Weights of a small GPT-style language model, trained from scratch on English Wikipedia.
Size: 14 layers, MLP 832 SwiGLU, vocabulary 8192.
Training: 334M tokens, 5103 steps.
MLP neurons of a small language model. Each row is named by its layer, matrix (gate and up: input weights) and neuron, and shows model dimensions 0-159. Each number is 128 + 32 x the weight over its row's rms, rounded and kept within 0 to 255. Numbers have three digits each. A neuron's up and down rows have the sign that makes its largest values positive.
A block is one neuron, or neurons of one layer that tend to fire together. After each block is what it responds to, as a language model described it from the Wikipedia text at the highest values.

L3.gate66:091185084145077129084144129109122033118154135133138131103169119081100152128124081126088127156113078096137129091116151091075104112086160115120178141224075133143116106179137143162145105128153127101088091139147156119075093130133138139109119074165151116127133144110072154131093119141126138121210111090150180178134134100049159154164168111142108165150136131153087109118209165098157117091159106174089117166097103111163093133142137107126094078156141159164122175155162054055146143145111137
L3.up66:099153091148158181111081115084116126154157121113160116149186135174132113169153136082101081165135175106118162135116109101150111113128164124073130097142142104158121149103127184181108107137102150047137103137121124154126131135116108070159036128113184120113171127117146125090153150075157139129136135096135163137182085085117117134111130081121124184137096101128153046190118085140172071121112140120097125111121105142205116151122131158122095106132132115146104116110098180096176104155123113
L3.gate121:184141177120095111085159148067145112113135128130183138118070109131107069072198155130103159117092081150159150091155201171088137108092130113130175099191105127141072130156108084183099152085156114119111129140102122102119129043153107092156154085130172089119083190133138162142136131153050119099074180127101161122188155138092125127096105185159141134178146130156121096144154181123143113126165087140087141142101144119090117088127170089114094168147190146084112136161164117144161165144113149
L3.up121:130143127131124100159167144108096213156128126213141072217115102154109112089145157078151102086111100138162146161102164118164178097142122114117178152135156121107120081126108121164111187101137120112111146130114124138094101118175151182119223194185112164123070135124071113119138126116103127148052155101086146156110123156097130114113121131119080129144113093152105087194131160126182159146177120095117099112172135100111132096134092119192088164154137153107137159160118120112163115104149128
L3.gate203:125056133145070117158094127095153131101161117185108134080099079115124058165144132168119109134175126097161120125110126121052154122083144128100176122132165115143145099124160139161142097137143107082082159080131151110094073113074134164140158147128122140111133066172118164147215070101134089105166169078153121133113126126142148125164108181087134102136173124142091082101120239148145140156143083120099142137156186111160142144172167129151094130149148160132221122131120145124161092180162120
L3.up203:140121178129158131100118121206098114118065085084164138105077089136113141145133158163105119113099094076155177132095147125122133143183108119075063097057126093106127180118077102138076116145150176142137138127170142104109093129123161140050116127130125131094088149205100142209115142142130097152095136139096144141144148155149149144084106088158133162089145112114104201151112076142142094128178195081119115105063128135111099106140108184102100075149108100107158145131157124172095142075101136
L3.gate308:143116095126096170156196155119104054106138089150180145132148167116115204096125079148083132117101096143089164117158131152096120110101134117128146096104131142103114139093181131145145172150119165079190109143106131133158128118093124089111163145106160185066156107110172118109127102100103127148107101098190130055143170083091110137155122143107156154137213131152158120175129181155127109080149106130163189136108133135171169130089183128111071080139134132098124151144134153126090071134064098
L3.up308:105117139179136163185150155138166104150119101161134076209125091137165134124176097157083108136179179117139137096084070098136146116113110119115134116110105143141088096137111134132158130216073136117160046100084164180123151126072118153141063181187137103132061082153088090128137130112161186123145100157136141126133121135085116096127134106144127111159150106154152124121122138099146153053116119080131113167081148111136111140106118131083100069115197085133083153118158123120065158130145109
L3.gate413:124136084144073148146151131107153160150109090151152116129114106084089180102078101099162165154121142203137216113128105078133126092103078146093131128138090147127097085143122126217119103066131089136154067115084124152094125150104139177049110131131058097139108127152073096115162111112141122084173120138153091142074103179160161177143114076143120134128141095135099221152124114213168081169115103117126108121136125076020071102129101120139121099176138195178166119151133177100072092169105093
L3.up413:122109120081065108163126151126119135085111122131103109134105135164129114128112183048124108108187106109084112099135071163112143113156084135086188095123185145083126121135132078171105152125098131112169121161129130128030139139133141119140183095100135150135073145090153141140100158138122111163182186115184078104073142150102148182078132130120155135131146100082136168123142149139090127134170040181094107138136161176113169066158126118149141105158098093089146077176184086090137150161181141
L3.gate472:168095136139114173114179150183103083185122145108137162174135146111102135088121085144126091163141170099163149139128129147078198142159117107094110140187144149065093144098122172138043105126121077081122170101131153040099130166070076144152140151149141126110147207179160140139127140167106105104081095100107115209065141125112143081101096097084122087105117100132112183117128153130163084062123118095153107170063115079144120082136106123125041064151080060057151132100157122175086143205087149
L3.up472:121152124108123135128127116121051103097115101145165106138136174159146104144119154131167089098122119071136137097153139126105198073114155153113122134133101163064100126116156124123109075161125126157182121145161090080156141136112112143127149101172129106090119132116087142137103162154190132129092165092092173138098121087118162171102111060087127132172220065135140199152045091138146092068104091087167161089085201078144160094089116107093090095167094129154121192105103122133110096086111125
L3.gate544:105097101174126122105171131087092098160189093153142187170128143095081159129107146170147128161103122071120129162140139124115176089128093075072057152160111156111130107169137100109077155162161142129117170118122181143090148178163142160095144147097176129121079164109110197113115095100089117124111095140095182100101133048095131062111086087119068153105145178101119155103141130222212099145144136111118144139169162125102140131128096168184117098118087155106166163152169140109092133120135092
L3.up544:183143090171100143148146131051085083087202141112146157112106160168158122104116124123133126085144092157148171094128190141061144103163129140150097104153101137092178144177138044185131119116154151054105105202086125199129124144110077157121122140125102152110089135067149155168086148134158079163117139152128157189143148056089132109158158110131131127132118096095058097148130112137174170089108113148064144134113083098095071145121118145126042117132091114105121126162150146124120136129178102
L3.gate679:087091075212101122141137148106109150122120110119160109093157117133111114145158123130137098148120150200164164094133114081131132113030144096070134120134173135170154090113080131193125131159085163093147134144082151160180105146118131114138133106071180120104172190150091180130197100140102156153119089056176146170170135110150150127130146070147129140177097134097136123116086157185127126155157089174137077122146094137112144164161099124072062049143126094133167158128210157116103112136094120
L3.up679:131171144128073179204115146101140114159125130117154175068101153098150206109109116124164115146101181142128095140129119119131174106100090136154114108120125081143105126084109064111131116092136228093202192130127174115072087188134191109113176136111150166136096095169112099116151088131179112080152098106149109179151142142169129145096124088170110106098184060142109139098076155147054174117199099080135120125143135107098126202112120175123149120130041114123181126191130227180151114112131071
Responds to: The word "of" inside formal organization or state names, such as University of, National Society of, Kingdom of, plus scattered mid-word pieces.

L7.gate55:077082123101171058143173105182098141148090093157154119184080172137091083044155175152115123144079154153079149146057156140086098141115139119176130131124152125051125102146145096131101113160130151117128137101116133122172098152147123134158106047130182133172149184138173178113131119158151110060121154119111147089167090070092123111123113119122101130148132122143057115081178081087238161107127117134088074093098187074091126086158147149092053123166129155127169111135205153090073137107142154
L7.up55:118096080161191193183192113130168182129143211111094171157153107199147091082076069080115128122143168085126086114102133133132142185064138101069149111091067140145151145164133129138063125196123048148098092155133137098172115144125225139150169052142161174116126182098104171146156106204081113113104102132128179128112113101109117098176087080150115141163100116111128114141115151116126147167117109130110160137075157117149190179079137120162159162139080125163178170125128094080157143111142122
Responds to: Tokens that are nearly certain given the word before, such as of after University or House, never after had, be after will, and uc in Educated.

L3.gate249:138088082069109168036105137102160117163164109138084140207079111074103112119144114129121171090164123135136155141105160093143134137155138092109146176114131177083097136133181147192073093139129146110125190139145075132144109149171141152146075109137157134097134122051151161161116102107155099144084096163073153129079124109103150161101090096143086125101112082168073185171132150143141118063174138112108120096139202092119128148124102099173082132179094135115165165131083102191143062151161130
L3.up249:178063124128102103063103145132076158082153107169136108167171153067110160117133118131051142109101125073146107133131115127108135147111113111127195095080147070109160093103148158088147059151147093143118154091125107087174149156113156111142090176177134041120094083100121126116136104187114168157118088134131113145151181158131149193110147132094116059145179128118158178147155141090118165119093145142144112132163230149138059147063115133130119169119114118173119129133129140128097144115157139
L3.gate390:120104098069094091144147111165101112095140156078113152146168125169103142156106153078133145176063122120136144127111119156164176125094131166128123132118136138091086132105118170190079087120169164052153131108145221109153133183134156163204179087111113122115091185165109190134095135167101125121112071132081148096105106085102138139115128048122084157115114086152155140057123116131155138095211135114150157134103119104112134124166176156104122102179110097167105133150104153173131143148111149
L3.up390:138062154172147125142161141177098083123146140100199103146089077115135177139141121131113078136096201133146149090166159105091151107085150086080083086149133113059120132124104093138175088152141129111129146126139155057066132119207142174089146090104146081096131136121149174142133117122143128101075127150170114185141100100194139237130164148112160144160124111103126203091114188125156114181127105100133132127100168091136148103160124096167124126163162139144199157169150116169161182109143099
L3.gate414:111114163087079144168149105112107152118130081132150118123129086162088110163183154113125165102117080118098119047176128152121186089122175085072109165165118112060068134122143150165141124136150188146092123111159133087124126110076081104140182163145121113093189118114137147140068173142099102143135128165043178159036079080100156103175128096119070150155160149199165120124118115166139084128180117123136142146151119117109141062142110139146077149127180159101202117099130133179116126109166109
L3.up414:125025176085062109151077137153107150038085138116096103139072149150147124155135157157152181145100101109110087119110075067132116103193118134132148137090078078141139111114069077109132169173181116128093152123089181098129144141127138108118159133169094141127118116127080088101173120127151110128152127129077059159073090125076126134125136129139130150116137099128088148090136195167162098099116089175131092144079159061127148088068152128135127145095156075110148071190104138098190174115192137
L3.gate450:127136142154084139076101130133097070095149127148085154152135096069092102067103087154092100079137117156131104164085133095134149137128152114150195163172168146162108096102108096154161152103092172070110139147089111107147102165105205164118088151112159133131067114157144113119141118122121120076091099188092131161137119079031095138142122064174101116117120129085129120108107156095181126076154164143045101148162118080138088100116127087177094137120133147122153147115129132141147111130163105
L3.up450:131125123117100136130141115166123088106145185117081154129186123136175160090103152127150082199107154116169155136094085145178122139015106131082163111122105124104110037121066131152106124109135122114041134136140107143075111146062125097140105138087096120137136131152187101151092148174090105165211132135147183110121129098084129079066107096122131075130104101167124157133179096132135104094141142105093135160126139127084134110206135079082152129093123107119099143163103117067090156131139159
L3.gate524:135114096129054091097173130134136126109082129177185159182155112125109132129115125117159120163092125134170123068143089140121165171015157089131146124176118115119150147112128143137094068187148111098107109124101185141101125169134157127111076108172190118158144137189148162102146076141126211151211097079163140150154164105065155132118080145126147130109170163137158142110157154124140137184194104164147104171092176122132106142180124100102123109158084138111137089146140129156129127093138121
L3.up524:066169122120115095068101183122131092078158157171126117111144097109126171095180163136148142084128151125086058143099119121105123114127181144177140107142097132152162097161148113110144134181148105141135153173121154158154091112139180131104116112089080074137081130107131155134146142141163182174120165112173135144165140120156130114126149121150147064109096179055187073121159137141159061128136161115128122157192133091065076115166117059138107121161188119154143107065127050155183148099155119
L3.gate644:131150110179118090101154134149118092126149125104136149135143166125090111095098082150126103108144152113154112146090135089129164137125144115120117141136155176090099124110092121095133119132173133072063093159174181088088076078117141127139095121080088147097167148165156164143133125152136169138159156114129155159168163052122143162131141118150078114177139204086179073105141159110139138093165157146112111157131170082159164118141181104149150116147150206183122124077152145065152138085092081
L3.up644:128093127123083073066117116158130119081159151056118121172133167189132099126181158160096139147145124124107155121159133095152084135102113135093133080053105122130119188126149190119104105109167139157057104092187198118122108082160129160064112136083191113153091150135166154132219120093105131137137126146162191146188110115142101141184121170162090209123063133189122122140122115179138123120106122148153064137165123104110165116154107174161108138097138113180090088075070101134141084087104141
L3.gate815:152113104111090088074185154116161125203067121078152078165153136099098117186162131134178100166073130146150173120131133084154127116070102147069156160094087083128142132183130198147134128135121093120070066072126129115077158117091063162171135117127114155098127160115161126157160078138164111112176118115155122109142143151133130137138083115139106121139089126138179107118081089219139130079131151123125102165138175116174110113103093141217123145135134117096168156115123191102069100139113126
L3.up815:134146113160111085061121134184121147126116119127152123166122100116116079140069155125142146101129121171121158131145079114061153152130057086179144167073136061107170187152095118125136116195177124106092095048108137149115159094086162189118112103175162118146178114112111168167177122159120107114180128114127101182182083115063123160134119157128132147114106081093073094179172159102133096105164129132174156158126091128138118065099156117089057168116080151182139132123106167097118116088153177
L3.gate816:071090096112159138174153167144135190100137120074152096107077104156117096098092078123054103076094148130151125101145084169148095143094174141125172131152104168090112129083133159138105057126115162031108158094141143131111090092138153166195171127175128058105137130155067177130146130124052150112155075116122154132122096120132113123075093126163102073056177121123143224107121180141129121127135201080128148119148168117062139115215217170128127119139056148105091155117115149116140205125110151
L3.up816:134067073138108115120118106192194073089124151137110160191163147110111162140138063098108066120128194144127111075089091077224153079164086142138143166116125136081111128084067175126110144177064189075139103069160131164112108173125100080137151159142095098097073090134150165127169075168126094120133120110177182150114114098133105168168143108137125088132177154125134140160149146167136174089142091145093113101121164139150175132106098110167123151113108179142154152160115116146116069134125109
Responds to: Fires on " place" after ordinal ranks in results tables (third place, 4th place) and on ordinal suffixes like th; also mid-word fragments (ten-nis, ex-ti-nct) and score dashes.

L9.gate101:066086082155124113086183135108114162152122132142093148090102126166084111166133118151136134133170109132156106220082145193104105126075140166139160109160181103163118123145165155110147113098119134115129124127088129115154175115118112128130117146109177148113100078178109154101098133138116146122094086138133138137136155175103134151153142086120127150173144141143163102194155189061124087156169195142125163150101134137147153153211125139100093104180125152113165160101115082131182163098132107
L9.up101:119109098075132077094155092141109104109091145052141107100116125129121082108093098128119114161071130105178046186126120135128122093159161108147115137105105115131159153087170131074134109111174121081161163140123202147034152149187127100118133064088130136139112090080143103121115098117079144118142128089180181170072169137133109094127126130119084183097109105111129119090172208114142138090107125167089210152151089119107178096130094108148099144134104157149121114173107118105195176171135093
L9.gate123:142125070144096139151120147091081173094145152126184138134149167106108170145131146140082129192115148162105098108153143120139076117089168098047168126135075150115099185108136146143154122088143135097196068139181171143128091137104108118182073161113063096123103178169155129123138058118072159107131155129165119088121114145109147135084148177136091202118167116142073094056178082106141109056115143147125118115097154092111125072110117101111121098137130105182133129131145136124102136115159064
L9.up123:147143095168116146111112085078104094096140167165178190114134158184131108067132127085148144160167100124160173127139145121167181122134103148145156133093063156142059134129092140070142171101137093159192136144125184101097157161152167179117177147115097144059067132146131112128193053172106144118111141130106125138115141135112104156110105152120129100098071144185142118110106096118117183087110104104111143133100138173097139080129138121106105124116147107123183101136146120119135074160098139
L9.gate134:202067149090120221153153130139212160166176154098140116164130136172089141158136131143148133167128160140150124096162160151112118100124132113123133168176129114176112145117174107104128141079162168082156126091155190167161152113133142093109147175114095140147099104176159151056152083081110069169140132106176126122134149072134151207184129149117163136164095109134179103144140171143149130096106096074075145096147173196133138110172107120134136101116077141164145166078155154180144115143111148
L9.up134:129112138143154142141137117163072136084126130106158159146184129132139088162170123137113133189139095137162169069154145117161158122130093148116090149161133103148139123076123133168059149155156111093146134173088164144105093121120097142192175146162112112146169116111190101101092113073117153131105122118102094146159113118017130112074158134137124084153082179193125086150128136087141126137187109166116093096157122130110166183091139106177057113081113138110146101145097124137161133098191191
L9.gate336:129059077157078111106129140097152107156128132122126107116154151113126143173118093137148168188162121114134131126137178142073134130118192129133144124131116096103092145163183151114146123140130107056131134119166178146144122086161205148084123132164132171090173119173083184134146132116094130106166075122194085117094103069145161141160160148105137176142111096165143126109172134150089121148159114117100134088065153136117140113123078178165045104200142187077178201144140163120188121128119114
L9.up336:116107133131111169098055158173181145167129178095137130103218120136181133141097083079179099184204156080129062102135125142173121100105122168159146119123100176201124185143122145112182127135142140090146123098153128135144128157125154039154161182148141135081093110105118142214114118131167097108148119121172109103120122144124089164104150127126129096187161107167162109145140156153058152119155163078165145119069145174152151111128088153144121093106132133092164129166120171158158071125117126
L9.gate341:135122136105077132090166154113156104166078114171126095053106132137091120187137114126127109131138183160105106100180129159076069070109198108105151157131079109068082130106187128110132126139165122105154113116071182162179140124156074124127070104143170142120157123166114163088173107125118137096141083145120145105135122072093171196118141138143147133180112098138146119174168146083125151084175132103131142101093188183112124145156146160114085087179120062097080135134153108147114169168185132
L9.up341:154139104114133139114220151154131199182188181140148082150117130091102131150163133137090136113142106078147146124127151136074198159059153122073110096154122118101157099110100083112115139113147143149099165082123119112141139138131121114094064113146172088122171128112120142144106119136159113154120113102143181130143121078109125078076075104121202104163099207135161092156121151129159139155115164127096151136132161140174142116137127156167174116129092122102078101133089126097106096145126148
L9.gate373:147124134164044189074117102125138132145079117116136124099098153108087143132068097103121142153111172154164109152172119133151180110143107131105155123129142136205143135130135170099124167081183197128104121091121156111156126137133122185168185126095110096118136154124141158098141071127153122088113091078191096142165172099189156154125110095150109148147099165135106146156087201149148158021138117147148136124131217132068140078167145182059105133143126099138120143117077125143147116095106103
L9.up373:110123135099145136089095108125137111167128147129101146140140153108146098120120157088109106161086113131134081068130126083151158069140186129136087085130113054148152165152179139138090149108162139125087153078110096156127091065070166098101112108153148164072088159151137084122170131146133125111124152053158102167184117138123115157135135097152137137172104178143146071174143163124101131116135110158144128161091113040115155156054080155097124167131135172032091124110106101129184054124069201
L9.gate604:146148137102145180145118088125188122148134135188134138128135170073131145105086100099077143125126085142122099090132132135077160202125218108092183083164093130132110128130143133134170060119154115057108074122087137104068108124160141176121115133148089144077154170094098153121145154140148122154238102116116121181106153144114145070132151127158082135165174120113138113127184142105110132154129126085080128098094106129080103135071099093167159154146093159152153208154092121163152092116073161
L9.up604:098147113110131053141139151156149104167156142143177118071153117141099135161152057113156110121128126077174106088116148152082078072082177130129137120203147129149082078161157072134133160141135112130080155070188127090149192066225102133114096080110150117160131125117124125154151122176116086143127127113130092110163139111159122088089113145100171111133202088230193106203083107103105106167116136105108066198159147119134146142068111122128158074090147120115094169139107122142145159121138164
L9.gate819:120107098147120197133139100130164151184153094181155075136139151125103153126165089117161170129151154186092119146152113207119111075108111105130124174167127151138125143098137136175208126127152159141148146113170158124143100148110151107113135117139103118175163151129135150098180062117073129135148155123205100117137149169102194135166105121121147210120168129177120165074086147089144093124092033150151097144063121074098125084135135117135150108135158113171136153127156227166165167136119111
L9.up819:201073080134175123090205153111136145191087103138111122123162134157131186151130118128170163174163058143072114101128143176108147073146139106157130150164126185112146166143142143106123193168174131084103130101111163132199078138127130136148120167118146198115133088177207149064121089095115083103127135092154111073156135128095167077131174158065164112121122141103160116160178116157152086104116078132091091179105097136121163075092137130092118082120073138088092173138158182122110157096187109
Responds to: Fires on the first letter piece of a parenthesized acronym right after its full name, like AF(L), NS(PA), U(CLA), and on day numbers in dates ("On 11 February", "born 17 November", "April 7,").

L9.gate27:159025118140115062128195103108130134170191080089155137096197122153132105094120130171100101180091106146162090109097148080126141116163108122077100109121133108106137194126182157088067131111150103127068077117140128100065169104154143186106105095148161132128131177127151167161127105066124123122129151099164136125161104162157131160096083171128076143122106147148138130112118151139147168125112166150126091137132174115116185079148146126159152141160133197111153124152130150096067113091145121
L9.up27:141034087191136098099172133101117110141112149089110153126133157164126129147092066154162168120113141146152086089109082135110116105149113125094078139119153119115141139170103132117063105106167118104118125114100078078156135127072154170118108174164149059134118157107110154240140111106178091148110129153148146086127083121109142093143127148106118134108112100212063120098119138116140207110109159131130110110124148071132076082168129111128113125135141051165119121163127058115138075137140112
L9.gate33:136060175172107148128130060171107136125088168109176117144113067129091052100122108178159074155069167134165098113109100130099129110079180132097146142109185111094096152147114138172135143120151060107114089084151191132095121108096127155158142070122159122121126171119165128117156043140131092100084120094235140156150059140097122161091108137120094130135098110169085104146141137115092129102069086132126146178132152118115121145163094158172140161105143056135142138120074142140111106099067130
L9.up33:124131135088115147139089165145136159157143114128096146153130173182157070132064148112152100128062119123113065092109124096118032131202151118117087094168103111157104130120167129223167097119095130066143146072121184141179151084132140147100149100150115159134128148123128123196106138138157184089160124077098142083165146088197148132118157135146141141090176129169169142081119088141158089161148133072068131116075187129104122119118163158131125124161114084123123130133139149227074101096123147
L9.gate226:158173105137063080096090132134167124179117147096173122156117135143154108169111115160123117129123173130198155123149124108083108145148123152187099168153107069094088121167177126162076161184097127107143123138116213119154178146128135161132159139153159103120140138160149172149129118152125122081112116104161179134179120079136145154130146167100089081149103137154145118119117182095139182172165133112141100172091155141101161126181183116118058141161154103138166157146083130105162123098132157
L9.up226:113095149093180100133144159098165110152165105151106125131121095140161055172103160155145141151085120122144095086110111145118141173099117069104169129100148165117078118169106136103137173074186092096040130149067153204115103193165103123133185181143090156138190187129168139130144121108138143126122092103085158163103133133152148141170119142148127182080103114154091170105144171121161115099133056113127147181091155105179178065185101142109114129106140135094157092179093151148116125142094134
L9.gate269:127112087134116105125133120089129150128143105142160118149154144096130107156130136125093130117118128142173118155159138103066128166088160111103183150120096076116119147180185120152128113123119108126096126106153157170122065113109153113158093100167124128202166130172141193122132127086095119100106134080107133110070083080144148122135135147139055135095144156161108095092185106145108111147083085136121140165100154072089132162080221129145066092151126188072154137066115175146134147074098090
L9.up269:148188076045085124103185130160128072145148105125132117158177128106105168087144134153101144203137129118172139176166118133148113099109150089101143121132124104145149101168139160112178105111161070160132117162133111082118212067189082148125112084102087149088134109134093127091149125110151189114168070116111176097146111090159137137065129120101154107133077080145085101156148126114139108119160139199123144134190161140172148115091080173160142070117150180067142113111130142130098123150104107
L9.gate290:132116136210120121099183121088127188123185133114160080152166153127128111164119117199130111124095195098119119127118124170107124148145129167081069123155050139131136109142159137101125159123167067114069146189084099168161020132154104193108087090140101094177113157121155186069155120103118181163083131135145132130166093072154147145125104126140136163096102115119073078142110092167156108079120081185144128165108080107120138054137165135160119109162133119082100129096159140092193152149183157
L9.up290:110133174139047130110124123106087156115129151124172100097125122121170136141083109136215162080087096133154070076140081130154144186147142144165125130164066099130171129143169161073149144090137047098160132189108179201129127110155130111112108126097130114112100144131191150170134150107151157168095075151180133095112096152111139144153136114133104132104118074113092143148129109170160182140079102176129188125145142100149112094124120085119095121141102030106166094153115183174150086181116168
L9.gate739:137120134148078156117096128152143160098134119045110125101111138127153060128173110132128153152113125088129113189127139127103090129169058144094068183175130050128114122104146160145104149126147162076189121121144125144121077170165191157094128146154172094039126123077149211158211112108157174159154093148173108144112151113127150053107099136144101139122091112127099109150130172099109175094097100083111141124143115120171173093156151137201096087151162135157090099149117111170140124090089109
L9.up739:111141127151150174108144134165149141165091179155098121165100145126147228123104151127171178049090145105115055154061105157100124137151105139106113109123150122105132180124140090176136179084166118084087097100159163140127090129092185191102116189182129150125148163194139129124094111097143161163155123154141125170109118114166145108174135120120166184160146156129110156041120126118140131160157078100133161137129128144145132107131195121120135153139060151126142140140129126210119163154124129
L9.gate783:184145092186156111139104132116187116160168094125151115118123143145183120109121066127111173101110141129108213043166133141134130114079148068123153100131134130086140161022118129130105131148096176094109183166171144196205089117120180134128182101121153117094118140141151157143123102129120108107158096084142120124160193146178134097135133128083083107108156162089121166163129139219102087122125083141120114078186181135116121126220130101115131151156111175103134161166136164174122119078150152
L9.up783:174126156105155109186125114147147135076186131134149163103092090133205091178087104135113130114166154109158157111171147149086139134158145102103171123150192209113150122062097113112128116094098168106149151199107165132131129144135117099155111141096127126130144161110143159093111119097137133140137147146169103115109068119176079113115128129131097126131181147081120144202107178178130083117115132167117093116151136121168092116148128086059171140121124090178096117170144065131157071077144111
L9.gate826:097139136181134076096145123061160132146131084129167135149137125133105083139125086161142116081070147116103200151139185127030156171053166144079163165144048114114039081120175136128117128162160156090104091089156169127195124119099129160163136122129155156170170153183198156058117136112131131046150146142110201108124109070124164139128103089163114131132097124147155125103176146091122109147084177115097069127123149097090127087164122138072148137127094133107156129105127099125119137063155152
L9.up826:176075150109095171107187132135073101151117146077114169106169084139132107177085137158122133174075140103165108105122130111109075193097087144130132099141126102123163159146136136143164122093191150097122117108125137106129056111114121109128173172094193101100142129101198119077126160102141138102102127137109200098180097210163124108106114134094114129130171069119160121113192194157143141133122164149118117173130174061182100088149152168207169137121042095140116078150160162117113075108132133
Responds to: The period right after "St" in place and saint names (St. Louis, St. Cloud), and more weakly other mid-name periods (U.S., R.), decimal points (1.5) and score dashes and cells in tables.

L7.gate770:131098138126132132164166136114077103136103166086103158096124133101062191089138099210154164127141092136172126133150162197163169076077109145115133128195170157092168102121101164153146096076132167114173086127064154073126123120109138122137076187124129120111098125156052095101131043122142084131100152103178146110110122116170163084150130086111193120098136155140132109148142136099133131089163114136118113172102165112177136134084153124116151045161092150123133170102146089131108082139137089
L7.up770:084087113104158105144199119119101130133127119132110135101139092106157089108111072145149129136094139155208114105096198127114147120148200127170126087082119094080155173115153120079131179120163082121097099129130146149143124143169159163137162162125035085162120097111193122135108137099114096100107059117088060077125147122109112155161160145088165090169177138112110163158137110115130140143091104075183184067162094113203146108166150122135099162131183114182149139147108109126114115082190155
Responds to: Final token of a structured field in infoboxes and tables, before a pipe or line break: closing ) after time-zone codes (CET), place in medal lists, years and countries.